Part of a small language model's weights: 7.56M parameters.
MLP neurons of a small language model. Each row is named by its layer, matrix (down: output weights) and neuron, and shows model dimensions 80-175. Each number is 200 + 20 x the weight over its row's rms, rounded and kept within 0 to 999.
A block is one neuron, or neurons of one layer that tend to fire together. After each block is what it responds to, as a language model described it from the Wikipedia text at the highest values.

L6.down0,188,137,224,198,213,192,239,209,185,237,227,201,211,191,193,186,220,204,188,221,172,198,170,194,190,182,225,202,195,210,170,186,240,188,187,184,214,224,217,165,213,184,173,198,195,188,225,219,224,202,221,192,175,169,220,219,181,182,227,213,169,218,236,222,218,212,185,227,186,189,170,144,181,176,220,209,191,190,192,225,215,177,204,201,211,213,190,216,200,191,218,200,183,210,197,227
L6.down78,182,229,179,174,191,190,171,185,204,200,183,172,180,219,212,171,200,197,174,215,207,217,195,216,191,217,184,184,177,242,254,190,210,182,171,223,227,201,212,153,205,198,157,192,172,183,200,225,208,180,193,216,198,176,213,233,176,194,220,219,212,232,206,172,199,198,161,212,218,198,193,227,183,195,203,225,162,171,187,208,229,205,200,236,194,200,160,144,208,200,204,225,198,211,189,214
L6.down325,229,163,199,211,205,191,208,227,217,164,225,187,173,182,199,166,208,188,181,180,215,206,195,202,181,184,207,209,204,188,185,202,220,170,206,218,191,188,182,214,194,216,190,234,220,217,169,196,204,198,239,187,182,193,195,245,219,210,219,226,172,170,201,216,198,230,212,203,182,197,185,215,214,165,204,234,205,203,202,208,167,182,215,198,193,194,195,215,208,220,204,170,178,216,179,239
L6.down416,223,211,189,198,210,207,189,233,239,222,194,217,200,177,198,202,174,223,169,166,217,182,210,190,204,197,152,172,235,236,219,185,211,149,210,231,177,194,181,195,191,209,206,221,248,219,212,195,188,209,197,197,189,217,205,165,200,157,196,206,173,206,218,203,190,224,185,184,182,183,203,185,176,169,193,205,191,178,195,203,225,203,215,216,176,221,208,216,236,204,221,208,173,205,194,219
The period ending a complete declarative sentence in encyclopedic prose, often before a new sentence or paragraph, e.g. "...at the 2011 Census." or "...in Rocky IV.".

L6.down28,187,218,211,237,176,154,220,192,180,143,184,184,209,213,177,197,174,217,203,234,239,198,204,211,189,205,200,202,190,166,183,213,198,186,192,186,231,222,199,209,187,218,195,210,192,208,235,231,213,186,226,200,206,199,242,210,194,214,203,201,208,212,219,218,179,224,169,152,209,201,172,196,198,231,211,207,200,189,200,192,170,198,230,227,165,201,193,224,196,189,153,177,191,201,170,223
L6.down142,180,204,211,194,226,168,211,187,187,224,185,175,155,189,216,205,207,235,179,216,213,198,228,208,237,184,202,171,222,192,174,203,204,182,175,201,228,162,211,229,174,160,202,209,187,177,189,217,173,212,234,207,198,211,211,171,214,237,216,212,207,197,185,214,215,196,202,223,221,184,213,207,215,204,234,203,183,213,225,190,211,235,216,203,224,186,202,170,211,208,187,211,182,176,214,225
L6.down223,177,170,190,199,207,238,185,198,198,214,182,212,218,184,141,197,216,192,190,210,233,197,214,210,211,189,181,184,227,192,228,209,205,249,194,176,209,223,232,251,191,247,218,231,244,174,170,218,202,201,195,154,184,172,221,191,197,223,183,192,194,218,209,193,233,173,188,198,182,211,195,213,199,224,193,174,233,200,188,220,170,178,175,233,191,166,209,197,208,171,208,209,184,216,228,176
L6.down345,187,188,182,181,224,197,189,180,223,220,166,171,184,176,211,206,175,211,215,161,171,199,168,196,218,185,203,212,226,187,210,195,216,219,214,206,208,216,205,159,216,205,207,234,188,164,220,148,225,173,189,198,222,208,191,221,204,199,200,210,245,147,197,179,185,206,209,197,215,210,197,205,237,212,199,198,172,197,204,236,222,239,171,195,204,204,214,213,180,214,198,228,192,225,192,203
Infinitive "to" and modal or negating auxiliaries (would, can, may, not) right before a bare verb, as in had to, would not; also digits in tables and coordinates.

L2.down75,163,209,198,239,208,209,204,214,186,183,254,184,171,208,186,190,188,197,166,192,179,187,200,178,202,211,195,209,225,211,201,185,183,220,208,241,200,185,189,194,203,200,226,221,208,146,231,229,204,202,204,184,190,224,213,196,192,189,247,166,172,220,230,196,201,209,216,221,219,203,228,167,199,195,177,184,190,229,209,207,207,182,240,236,221,191,207,214,140,200,171,203,193,180,218,197
L2.down221,188,195,210,190,175,206,221,171,218,182,191,191,195,192,249,223,232,176,196,218,227,183,203,219,179,175,206,202,234,237,194,193,194,187,218,223,200,196,225,208,214,169,240,232,265,205,203,194,217,218,201,169,172,221,218,210,202,186,244,204,202,211,180,219,216,223,205,171,209,195,221,196,222,185,174,198,212,181,196,233,210,201,203,198,180,222,213,188,227,230,181,228,198,201,192,188
The second newline of a blank line between Wikipedia paragraphs, after a sentence-ending period, just before the next paragraph or an == section heading.

L2.down6,125,179,186,195,169,206,224,205,164,222,191,215,232,217,199,171,166,209,191,207,186,176,174,175,183,201,171,220,194,200,219,210,201,192,222,223,195,212,208,174,195,215,174,224,170,218,168,224,180,197,228,175,159,186,205,206,195,199,209,174,210,169,198,208,196,207,208,188,196,183,195,172,206,198,202,221,208,233,230,234,168,213,226,217,175,205,191,233,233,219,169,210,190,213,179,174
L2.down392,225,184,179,173,204,216,209,177,216,212,187,196,176,205,231,176,165,195,193,222,234,190,207,185,208,231,196,181,231,204,160,216,214,206,193,207,190,221,233,207,193,185,190,212,163,208,208,183,194,230,212,171,197,193,185,205,191,218,180,195,198,186,217,208,197,179,215,187,178,203,188,206,201,211,189,225,182,219,198,196,216,203,215,185,211,184,230,196,186,220,219,215,205,190,234,209
Prepositions, mostly "on", right after a verb or noun, as in moved on, died on 24 June, oil on panel, released on bail; also for, to, at, of.

L4.down9,163,179,174,215,194,202,205,230,184,190,175,212,182,161,195,228,207,221,206,211,175,185,233,186,186,173,190,204,220,203,202,201,212,197,215,212,202,208,246,181,205,202,203,228,174,180,205,221,199,166,212,183,204,200,203,196,229,189,228,198,184,217,179,234,163,172,198,200,200,219,203,195,173,170,155,228,181,191,218,191,185,200,191,261,202,189,221,168,179,161,190,178,175,226,186,198
L4.down95,218,222,196,213,218,196,236,204,260,207,206,195,221,204,206,210,210,164,194,196,222,219,167,213,192,179,178,157,192,234,181,225,205,149,210,227,192,200,211,188,189,201,214,211,215,223,224,193,193,178,194,178,221,204,207,157,192,238,177,218,176,198,217,183,190,183,213,169,193,213,199,195,193,175,214,236,170,208,168,174,182,204,217,187,226,246,200,224,195,215,202,211,184,198,183,212
L4.down108,217,213,175,181,214,191,188,207,192,204,206,176,211,212,192,203,161,201,200,151,215,173,179,191,205,189,186,194,232,220,211,189,207,177,185,194,192,224,218,199,208,193,177,212,210,190,202,223,190,199,211,178,202,185,206,205,190,198,221,214,183,203,206,210,218,210,170,218,202,165,192,203,200,160,209,211,220,203,183,202,227,193,231,208,194,177,211,216,193,194,196,204,172,217,196,234
L4.down170,184,182,230,224,165,221,224,211,222,202,206,181,216,179,203,179,202,182,174,179,198,233,211,197,193,198,203,185,197,234,198,184,160,189,227,204,208,207,211,153,198,217,217,187,223,203,210,187,156,209,210,204,207,210,230,217,201,204,171,231,207,172,214,201,204,215,192,187,204,189,198,193,204,177,224,203,187,205,224,192,185,190,231,199,204,198,179,229,273,186,213,203,193,220,158,184
L4.down213,195,219,200,193,210,205,199,239,210,224,194,191,189,203,222,169,179,222,248,233,219,202,216,152,187,201,188,227,179,207,212,169,196,233,198,205,225,179,179,206,213,189,153,222,219,213,198,216,208,200,167,222,226,214,198,167,212,211,207,189,208,204,201,195,220,192,205,188,230,215,157,173,211,171,185,201,167,219,202,216,186,221,209,190,187,170,199,208,245,205,204,194,209,205,203,208
L4.down224,197,187,197,185,196,205,232,184,198,188,188,178,185,176,218,221,196,221,158,200,225,178,233,224,199,188,194,164,221,184,174,167,195,182,194,199,228,226,236,180,201,209,218,189,228,179,196,194,182,200,155,225,196,202,196,204,186,222,218,237,232,215,206,212,208,215,164,184,193,193,217,213,197,178,228,173,212,203,192,207,188,174,192,244,176,213,206,203,218,217,195,204,148,220,178,207
L4.down246,203,191,203,188,229,203,199,214,194,215,221,230,199,175,213,218,164,217,171,182,208,201,201,182,193,203,200,204,202,205,207,166,232,188,167,208,182,216,189,206,209,196,151,194,190,160,204,162,185,194,196,216,160,197,221,209,197,213,212,216,198,200,202,212,220,178,217,205,197,214,182,222,191,192,199,195,186,165,190,184,193,204,206,186,203,210,227,212,182,200,198,222,150,202,186,219
L4.down391,187,205,196,220,186,204,205,204,210,197,182,207,227,196,224,191,184,222,198,169,199,195,202,243,172,216,167,208,236,216,241,210,167,165,237,238,212,220,213,207,179,165,217,202,191,226,213,182,197,197,239,183,206,188,225,187,188,225,183,236,175,173,204,154,230,207,206,176,206,236,206,198,186,186,212,183,178,209,190,211,189,180,188,209,178,203,177,191,215,192,218,173,213,222,179,232
Final periods closing a complete sentence, especially a Wikipedia lead's defining sentence (…footballer., …United States.), plus closing == of headings and following line breaks.

L4.down54,210,185,206,227,198,193,216,252,181,187,236,207,172,180,192,200,223,205,219,236,238,187,208,186,188,226,215,207,230,203,208,188,223,189,199,203,168,183,204,201,222,225,215,209,181,207,203,202,227,216,200,165,219,208,212,206,214,182,195,192,203,202,178,184,232,181,193,194,179,193,189,182,217,222,226,183,207,208,191,193,236,212,178,169,205,176,184,207,190,198,212,187,227,200,176,165
L4.down94,206,198,200,180,187,230,244,197,207,178,158,229,194,147,163,199,186,183,174,202,220,201,194,212,165,202,196,197,204,204,205,214,192,199,216,191,179,192,225,224,165,223,187,210,194,231,212,177,183,165,208,230,178,193,210,184,190,167,201,225,194,203,208,210,211,185,177,205,204,168,178,227,195,194,199,200,149,200,196,215,224,229,210,212,201,192,182,205,240,214,200,215,207,201,243,197
L4.down124,197,210,194,213,164,189,184,227,189,206,186,194,220,177,195,162,212,195,227,237,201,171,202,201,143,198,188,197,207,195,202,174,243,244,200,219,185,180,173,198,229,175,200,212,209,224,207,213,184,216,174,189,184,254,193,224,175,233,198,204,173,196,194,208,192,192,207,164,210,196,200,208,243,239,197,202,228,226,177,225,184,208,180,176,182,174,204,215,172,175,189,220,198,153,175,207
L4.down168,171,211,214,243,244,239,178,186,200,214,203,189,210,199,180,184,201,240,206,186,204,179,197,177,186,199,184,212,236,240,212,160,214,193,198,193,205,208,205,213,224,195,178,220,157,216,199,214,221,192,217,190,205,182,203,162,200,213,184,221,191,195,205,201,190,196,219,156,188,222,204,164,163,196,174,214,216,212,214,199,181,158,165,195,191,216,208,226,205,210,232,204,206,174,211,184
L4.down176,162,211,187,217,199,210,189,195,184,231,211,190,183,210,193,189,208,195,231,159,189,206,181,216,183,190,202,230,171,207,223,182,184,232,209,207,195,206,182,177,221,215,190,184,190,218,212,179,181,187,196,207,200,215,174,205,181,229,160,203,168,182,168,216,214,185,200,216,193,200,192,220,223,199,204,231,223,199,196,181,192,186,212,183,201,177,179,220,179,197,235,236,175,204,188,222
L4.down184,209,182,191,191,181,215,156,213,203,199,205,192,207,181,202,228,209,204,225,188,182,215,154,183,203,179,233,215,202,184,211,187,198,202,216,221,227,185,186,190,205,215,223,219,208,200,173,209,187,217,182,245,218,188,206,243,176,217,194,238,209,188,170,199,182,206,202,180,171,152,222,204,229,173,203,227,216,208,222,229,174,230,209,205,181,192,171,174,192,225,215,215,204,189,260,200
L4.down227,205,189,233,158,169,189,186,222,230,209,195,211,207,189,193,209,163,210,193,186,208,178,233,177,194,217,174,254,182,196,238,216,220,207,193,188,227,195,195,185,183,216,195,202,201,226,183,199,188,164,212,195,154,210,182,180,256,196,217,164,172,197,205,201,193,204,215,205,182,201,195,224,175,213,198,194,173,197,189,202,177,177,176,128,187,189,189,215,219,236,188,213,188,222,216,203
L4.down302,207,197,224,193,198,192,191,169,171,190,186,206,188,229,164,180,183,180,210,212,185,219,169,208,185,183,179,178,201,201,195,219,244,179,225,163,169,183,201,236,205,180,210,223,207,190,197,204,187,191,182,224,220,209,200,190,185,193,203,172,182,210,202,188,176,166,187,168,210,214,227,204,218,203,217,212,230,218,211,234,208,223,179,186,190,169,157,218,182,231,173,229,172,219,180,208
Inner subword pieces and particles inside multi-token names and foreign phrases, especially French, Romance and Portuguese, such as Fem-me, Bagnères-de-Luchon, Gó-me-z.

L4.down4,193,167,163,201,218,229,180,203,199,191,153,180,186,216,194,219,182,201,185,209,216,207,184,203,215,212,217,180,209,192,212,213,209,188,179,219,185,177,215,198,231,201,190,199,210,219,199,261,208,176,187,217,202,203,204,239,182,176,219,185,213,189,202,199,160,182,203,215,229,224,219,163,195,196,184,161,189,175,202,161,176,207,153,212,221,207,211,219,201,200,203,235,183,197,179,162
L4.down20,200,216,168,174,168,230,214,218,186,209,218,186,161,193,180,187,202,174,191,201,211,211,173,199,210,192,204,208,177,211,215,200,195,168,183,219,177,259,175,177,174,210,185,163,211,232,184,216,199,186,203,163,223,227,192,210,235,194,201,199,197,187,198,187,208,230,222,215,217,202,193,165,204,176,223,202,164,193,192,223,201,201,209,209,231,192,216,202,189,170,186,183,228,199,160,234
L4.down30,193,185,212,211,210,184,211,198,204,198,184,243,226,204,209,220,191,164,173,175,209,180,196,216,219,176,220,185,167,195,198,239,174,221,211,194,212,220,196,209,168,186,224,219,192,170,185,202,177,192,204,187,220,190,179,197,201,158,224,166,179,185,185,195,203,203,192,183,187,160,166,194,237,233,203,208,242,219,176,223,184,170,240,201,212,231,215,208,203,197,199,191,240,159,203,213
L4.down148,209,200,221,223,193,193,218,209,221,225,191,207,224,207,181,218,155,216,188,191,194,196,186,174,203,244,221,224,217,222,212,197,181,182,214,216,192,222,206,224,157,214,167,171,210,232,140,189,200,201,178,182,219,186,202,204,231,142,199,222,225,203,226,200,191,231,253,167,190,180,184,197,214,209,168,173,183,178,203,236,167,197,215,151,196,194,206,190,206,209,183,192,167,204,181,205
L4.down175,229,186,199,228,154,204,207,215,169,225,162,211,166,175,176,204,199,155,192,225,197,192,161,194,204,178,213,212,196,190,193,208,198,190,195,194,197,228,217,170,211,193,168,198,220,214,190,203,198,179,183,180,255,196,186,181,182,191,213,209,156,182,234,183,235,155,167,183,198,237,192,225,206,229,194,208,167,170,194,198,205,213,190,220,182,211,201,194,211,208,181,197,211,237,169,197
L4.down231,200,205,187,201,229,220,215,190,187,197,222,179,209,184,209,199,179,207,185,174,180,189,210,160,205,214,192,189,184,194,189,184,192,188,207,174,197,197,171,213,177,182,182,198,195,198,208,221,193,173,176,183,226,187,170,203,190,234,177,189,173,176,200,195,214,223,171,172,181,165,192,194,207,178,219,192,150,249,188,183,201,208,224,184,244,199,219,249,186,196,175,220,211,231,172,195
L4.down255,179,201,156,185,200,197,195,233,198,160,202,258,164,228,185,215,198,249,206,259,205,177,195,179,201,183,192,199,170,183,210,181,174,205,223,200,201,206,180,195,203,198,228,195,215,203,199,222,206,176,190,200,201,193,203,220,207,190,210,220,231,194,188,178,191,206,190,218,198,204,189,218,214,226,187,197,238,220,180,204,201,195,185,181,187,215,234,194,187,218,212,180,190,204,199,170
L4.down368,181,213,203,180,200,195,178,193,189,198,187,186,209,181,204,214,187,199,187,213,228,176,181,179,190,176,214,222,173,188,204,194,191,207,197,192,218,181,194,220,189,198,215,216,195,192,207,210,195,189,191,206,211,179,196,196,202,181,190,182,176,179,220,197,214,191,208,173,167,180,192,233,205,235,261,200,203,198,204,183,186,243,214,175,209,189,192,205,217,211,184,170,209,220,182,205
Tokens just before a definition or field value: "is a/an" and "was" after a biography's dates, infobox colons (Running time:, Kingdom:), and newlines ending an article.

L6.down26,205,211,214,209,190,207,191,218,186,204,220,162,184,191,178,216,213,188,194,261,201,191,215,202,198,202,191,208,194,170,210,187,190,218,155,199,214,240,190,251,200,216,198,211,217,203,191,192,203,204,199,212,214,155,195,189,205,205,194,223,178,177,189,235,184,209,209,198,212,199,223,254,218,186,207,204,229,155,209,217,188,208,172,204,195,207,193,196,184,175,219,179,209,205,179,205
L6.down162,213,216,199,206,176,189,203,193,245,155,211,232,187,219,234,207,182,230,219,182,236,186,194,208,172,179,206,179,195,240,208,222,192,191,182,240,223,219,226,200,177,177,163,218,208,180,164,205,189,229,187,161,208,187,242,220,226,195,181,195,216,220,204,208,211,203,210,204,188,215,186,199,187,213,186,204,225,169,202,181,211,195,177,216,186,164,189,205,227,204,197,216,180,201,222,202
L6.down323,190,178,195,199,191,188,167,223,208,196,190,211,180,213,199,196,222,179,182,245,173,194,185,204,177,188,210,174,217,189,218,184,228,180,240,228,202,209,192,218,196,187,207,210,191,212,219,209,180,232,192,203,223,187,216,185,216,224,188,238,220,216,213,203,180,233,207,207,206,184,193,202,220,221,214,194,198,217,176,212,225,210,215,199,204,194,164,214,186,180,226,194,225,182,203,218
L6.down359,205,181,196,213,198,201,184,192,196,192,212,220,207,211,167,201,190,247,203,186,189,136,204,207,155,169,201,165,210,191,216,196,239,250,202,193,257,210,172,200,214,220,191,211,223,223,209,220,212,181,174,213,213,188,205,203,196,191,174,241,218,211,223,197,180,205,179,164,222,196,226,200,209,213,223,197,206,236,232,209,238,198,163,196,217,203,200,185,191,183,188,195,195,183,181,178
Short word-piece tokens coming right after a split-off first letter, often in names, foreign words or table rows, e.g. j·u·ice, n·it·rate, P·ug·et.

L6.down154,196,203,182,219,213,184,216,208,195,232,210,218,187,189,213,189,190,183,200,206,174,208,227,203,190,197,195,212,198,198,186,184,233,169,180,210,223,159,199,226,218,199,239,184,215,194,172,208,164,193,207,225,214,178,208,196,184,205,197,172,198,207,169,186,219,232,174,177,219,227,212,173,220,197,232,200,226,203,183,230,196,207,192,184,249,208,236,235,193,197,198,237,205,184,161,145
L6.down159,196,223,211,170,195,236,205,207,188,198,176,186,200,198,158,169,216,197,203,225,199,196,201,195,209,158,209,201,192,244,187,211,198,216,192,195,230,199,204,177,172,189,183,201,200,196,208,190,222,186,193,217,196,194,207,198,222,219,196,244,203,203,191,190,226,221,241,199,189,164,206,227,184,198,196,194,172,209,211,230,200,186,242,177,210,198,213,208,217,167,190,233,202,200,232,251
L6.down186,219,235,192,202,191,216,186,239,190,195,228,220,237,187,218,166,160,188,190,194,190,184,229,183,197,192,217,197,204,219,205,209,232,201,208,187,189,186,203,185,160,193,202,177,205,237,185,205,199,195,197,222,198,225,200,219,179,212,204,196,179,217,210,172,188,229,201,173,180,176,225,208,185,178,210,185,213,154,226,216,185,197,185,195,177,183,206,181,186,213,228,223,202,202,181,178
L6.down403,197,221,211,181,203,192,209,214,170,226,235,188,226,202,182,200,190,179,209,202,215,202,183,216,176,171,182,253,185,200,176,212,215,216,198,199,195,217,193,210,157,185,216,191,194,209,193,225,198,203,203,178,223,227,244,183,190,208,229,222,176,169,184,233,190,198,207,210,195,213,186,173,227,151,184,164,184,177,186,174,205,217,220,165,199,211,194,219,198,235,191,211,200,201,196,238
Leading dash bullets that open a new field line in Wikipedia infobox lists (before Elevation, Dialling codes, Area code), plus table header cells after a pipe (Votes, Rank, Peak) and the slash in coordinates.

L2.down268,239,223,181,204,208,186,180,189,194,172,160,221,163,208,230,210,194,173,216,207,218,227,211,223,216,167,215,213,190,229,186,189,200,159,215,186,202,176,146,190,183,207,201,211,201,201,180,209,173,181,228,206,177,211,178,220,206,159,168,225,217,214,226,223,226,201,202,225,216,164,244,180,197,172,205,197,180,185,178,210,215,217,235,209,212,149,180,209,202,232,204,207,235,186,210,220
L2.down349,218,202,191,186,220,203,221,222,205,177,204,188,221,175,185,181,177,231,230,187,160,178,215,202,240,173,261,218,205,214,187,207,177,153,224,187,209,194,222,155,186,174,212,192,204,200,195,230,183,208,212,167,180,219,228,183,222,191,199,226,217,184,209,195,229,232,212,198,187,159,201,222,205,182,167,187,170,216,192,179,216,252,216,204,190,242,210,202,187,200,196,189,186,218,198,189
Blank-line newlines right before a new section heading (==Results==), table, or infobox group, plus the first verb of a lead sentence (Litija (/sl/) is).